From a checkpoint of a small transformer trained on Wikipedia: untied embeddings.
MLP neurons of a small language model. Each row is named by its layer, matrix (down: output weights) and neuron, and shows model dimensions 368-463. Each number is 128 + 24 x the weight over its row's rms, rounded and kept within 0 to 255. Numbers have three digits each. A neuron's up and down rows have the sign that makes its largest values positive.
After each neuron's rows, "raises" lists the tokens whose logits its output raises most directly, leaving later layers aside.

L5.down2457:131182115141147128145148133137064128155171141112117128127135107102125093115099142139112103108119115123150143178116141117122147138122129177113162117128132097165186116116098102139096143114105121130100145114135113122119140090150114103133077127144110119158149125127163126100064140139100137146
raises: "hip", "ship", "ly", "lies", "sy"

L5.down2118:171164144127163137143172129123168147135132118112134132091120141134127144108132068105141145188127134136097134098136118115122120128125147128083143126131107123140107082132131132064127101112146160166161157104124115108076164134106125136133135130156119161138147163118148163091127120161160092122
raises: "dan", " largest", " prem", " highest", " most"

L5.down162:120159117109121076140140105115102095127095145110105132153168144121162086198149100126130169138149115128157114139124107108151131116096112133132135157147111127142124113108103153098153106090139125132119128099065155111097086141140149125167143105119125126119160124107118128126140136109148149145
raises: "′", "cy", "h", "iny", " Attendance"

L5.down1803:144104147105121114090146126114146087105130125141101133109124078160124115103110124131099137120166124150107160148111125141108082111137134139126155133138140139124100120138126143133118142152130121088109117154142148125131116137121135122138126167125112122159146142130164110123089086168127153139
raises: " creation", " establishment", " formation", " release", " exist"

L5.down1195:095148163164167136094129173132125108111078124115111151137147104089076120087105170104138138134101145139122093105128101137111153132125104118114112138153148125138129136058115160126123158197141122147127090125149148167133142146113138159139120131111161124140156137129137153120135121142141115112
raises: "t", "ts", "te", "tt", "ta"

L5.down1055:097129083125105155117123119178128102138121091112119061134121136123153151114119137138121107102134125115121135159113137132122122121131089131122137092103137078171120176143125169112141122090120138165150129120178138091107157091142097120151120105102106114117093117083111121101156108158115107135
raises: "cles", "cle", "eth", "ck", "met"

L5.down1646:115162145118148091123102080123183130141144137173155126121132115116105141120132117158119141148116094122116115102128092157125104109121110143118134146130149149163103174113089155150135120190117135168108083097132125095102132142140171135110136169100132135134097138112114154123100148120111105128
raises: "ful", "d", "so", "ous", "worth"

L5.down1994:145133112120102149149097116125060113144111105158120120072111108145092126122165127127130115126127138152135115151104151179113115148084112112136159104113108152114160097132175136136091124139117149116173112130115151130110118132089159112126159095144138101117141116149161136128138129142131142109
raises: "7", "8", "9", "5", "2"

L5.down1205:126139138143147074101127137144117130140083096110110136144115144109150126121154126129119116110105125118146143112124114144121132102080113123128126106147108106166147114129136162109114131119150167165104151124149157129178102146170112109170138141150142131134134141098098156173132168122139047108
raises: "ba", "te", "t", "ss", "tor"

L5.down688:130155138105124137143158109156132119138152130156120129143136151089141123160126149163118133112121116108131119115123132081116156107138145132076150130099138131057108094127139110133149112158112102161117153147106127118105125124071100105139110116110106121101140133125145132105157132151135151141
raises: "ages", "age", "si", "oe", "hip"

L5.down1601:115144162146143094146136128111105120163122127163133124092106136147141097117136127104112093148097106121113108131090115089101153144147132123134091160094101098106162115125137118135155120122138127147148115104123158119105131128113141117125169137148117187189130112129063143111099150145135135147
raises: "finals", "final", " final", " Runner", " Four"

L5.down1755:122168138096132140114178135125116132144129124172154149077103134125158152142141137130174122129094138106138139165096146117125092113088108128079088088167134148112093118088143121152103116089180161154163122160092085122160152141128124147146147136136129161110078155121157086101146151094129111068
raises: " asked", "ever", " compared", " experience", " completed"

L5.down684:140110156145128151132148140143110141097143126149102146124177104130134150102161157115195157128138121146110143079153124127158063093131135127115104151111163191142168120146160135112126136120122070124095109148146126116155143155096097093132104118123107120110197105159152125123121164132123118130
raises: "ott", "ude", "ot", "owa", "ied"

L5.down2131:112130158134122127148133125106161130102168124160155084117138145131111101159145110090101125122139129131106150143110161067125112124143147138113095109096115082125116156134149158119108162133112116110191124081131146093124137130163135107116087176149144128112146140153124101130113139138143100079
raises: "ility", "ield", "ile", "ine", "ini"

L5.down241:130118113115113164110107142143116111124109143133154135123139143105139144194113169158122116151130101085120133153149092165149155119111109109116132148112057097109126140128105140102076114127115120135087145138131116130127157081148134159138135154160130120132162118132101117170145180118126167164
raises: "bra", "put", "ute", "ject", "an"

L5.down338:168117158104132132125138149106124175136140101164136151145138151075128144116135154131097184137086131099133106080118144149116128141085096151081137077147089126100126150154131095168196149160058077152093130097136169149167114148115139150147102108104129104163164097115138169146097120126092102132
raises: " others", " many", " other", "ca", " any"

L5.down1529:158144112101128152131139180134123142130103179121062095127118152108162145106152088087088124107104151146157172135146142120130139097135121161125138143088081119118125147163123098144167113131112111131118110154097176080147152081133153144092134130207105116146106122088165131141127123138100181148
raises: "ider", "ired", "isi", "unt", "ida"

L5.down119:110134110113122117133087135131117123140158120134136134119144115131127123143126103166110105141111149103153132155134145138122132112116161137144168114160088129096151136113112125144142072162128113124067139120144103109156121151084103165095095129160152155120161160165150151093109118109155163116
raises: "al", "ty", "als", "rant", "uit"

L5.down96:142115125135178086135106121096161146087162090086105177130118132132121104074110130139160117116143121111104136135159095126119091127167121105093169111149145083093132154100167117104143128112104168116095138119126138094132117145128132152150095147132127141114107131123103076119130093104142104117
raises: "down", "-", "back", "up", "over"

L5.down1400:108143129135123146097123094116129143120159162150134144136106138136095128129121092137076114136142122108131132168112131124159137137163127145115104119137089173137086095144096118103108145162155120162097105149175114149081074108150099113124092115134145099117117130084128097138110129109116150175
raises: "ros", "ro", "rea", "ra", "ras"

L5.down282:150161107113174164128160176141141064138095112148107105157163133112164155157088130129115148118110133113079186118100112139154142107139131123164112137145130138135109138098103096110137135119133100159122114137148135180178126112135126153117124137099141074126149139134092127142145207101119134129
raises: " from", "iat", "iate", "′", "From"

L5.down1074:157114151108148145159110125102134151112148156128150119130090119145133124105115117081164144167158114122163087148114156141141102146142147119104135119156119142148131130157102123126100175100135144162142090119113166128118128139150103098108151173099141188121137161147115169128143110117129141107
raises: " include", " were", " included", " are", " have"

L5.down219:165143150130181170150129141126141139153149136128133124120163133124146184113093119132128181070107156130114130130111072165132143116153131156125132106120073106169122129114102089114137131171089103081132148140099107128139130098145137113129110082140146132077138143179143111143104108087119156062
raises: "hed", "hing", "h", "ive", "amp"

L5.down653:082091142080105087096138126142112123166167133125128102105119147152119139130139113179161096190098154102128111096082127137106139132091142098098121143143134137094096107121127107130171126121158134123124078109104145142125093134156130098127127153152098144169113092127129131114155118143146083136
raises: "uc", "ui", "uit", "ua", "time"

L5.down2434:145091078151170152098115102116125137163154093115116138123150147108145091133118129108143140171109149127195118177114129095124111114092121149140128096135132131137091120165141119128105141112095115087134099100118086117107131162109113146137164119116125124138106100164146126091133109155126143127
raises: "én", "anti", "ery", "ature", "ali"

L5.down84:139124139127112109106126132099118114125120144093092152164129112147112129116126143139119144119126162130148134161151128086093141132092099148130143148095139121107097106116158156098153133112128126134126182119119130163113114117097148164136068133133158103112131154142100111112114148175117125100
raises: "u", "o", "x", "unn", "uba"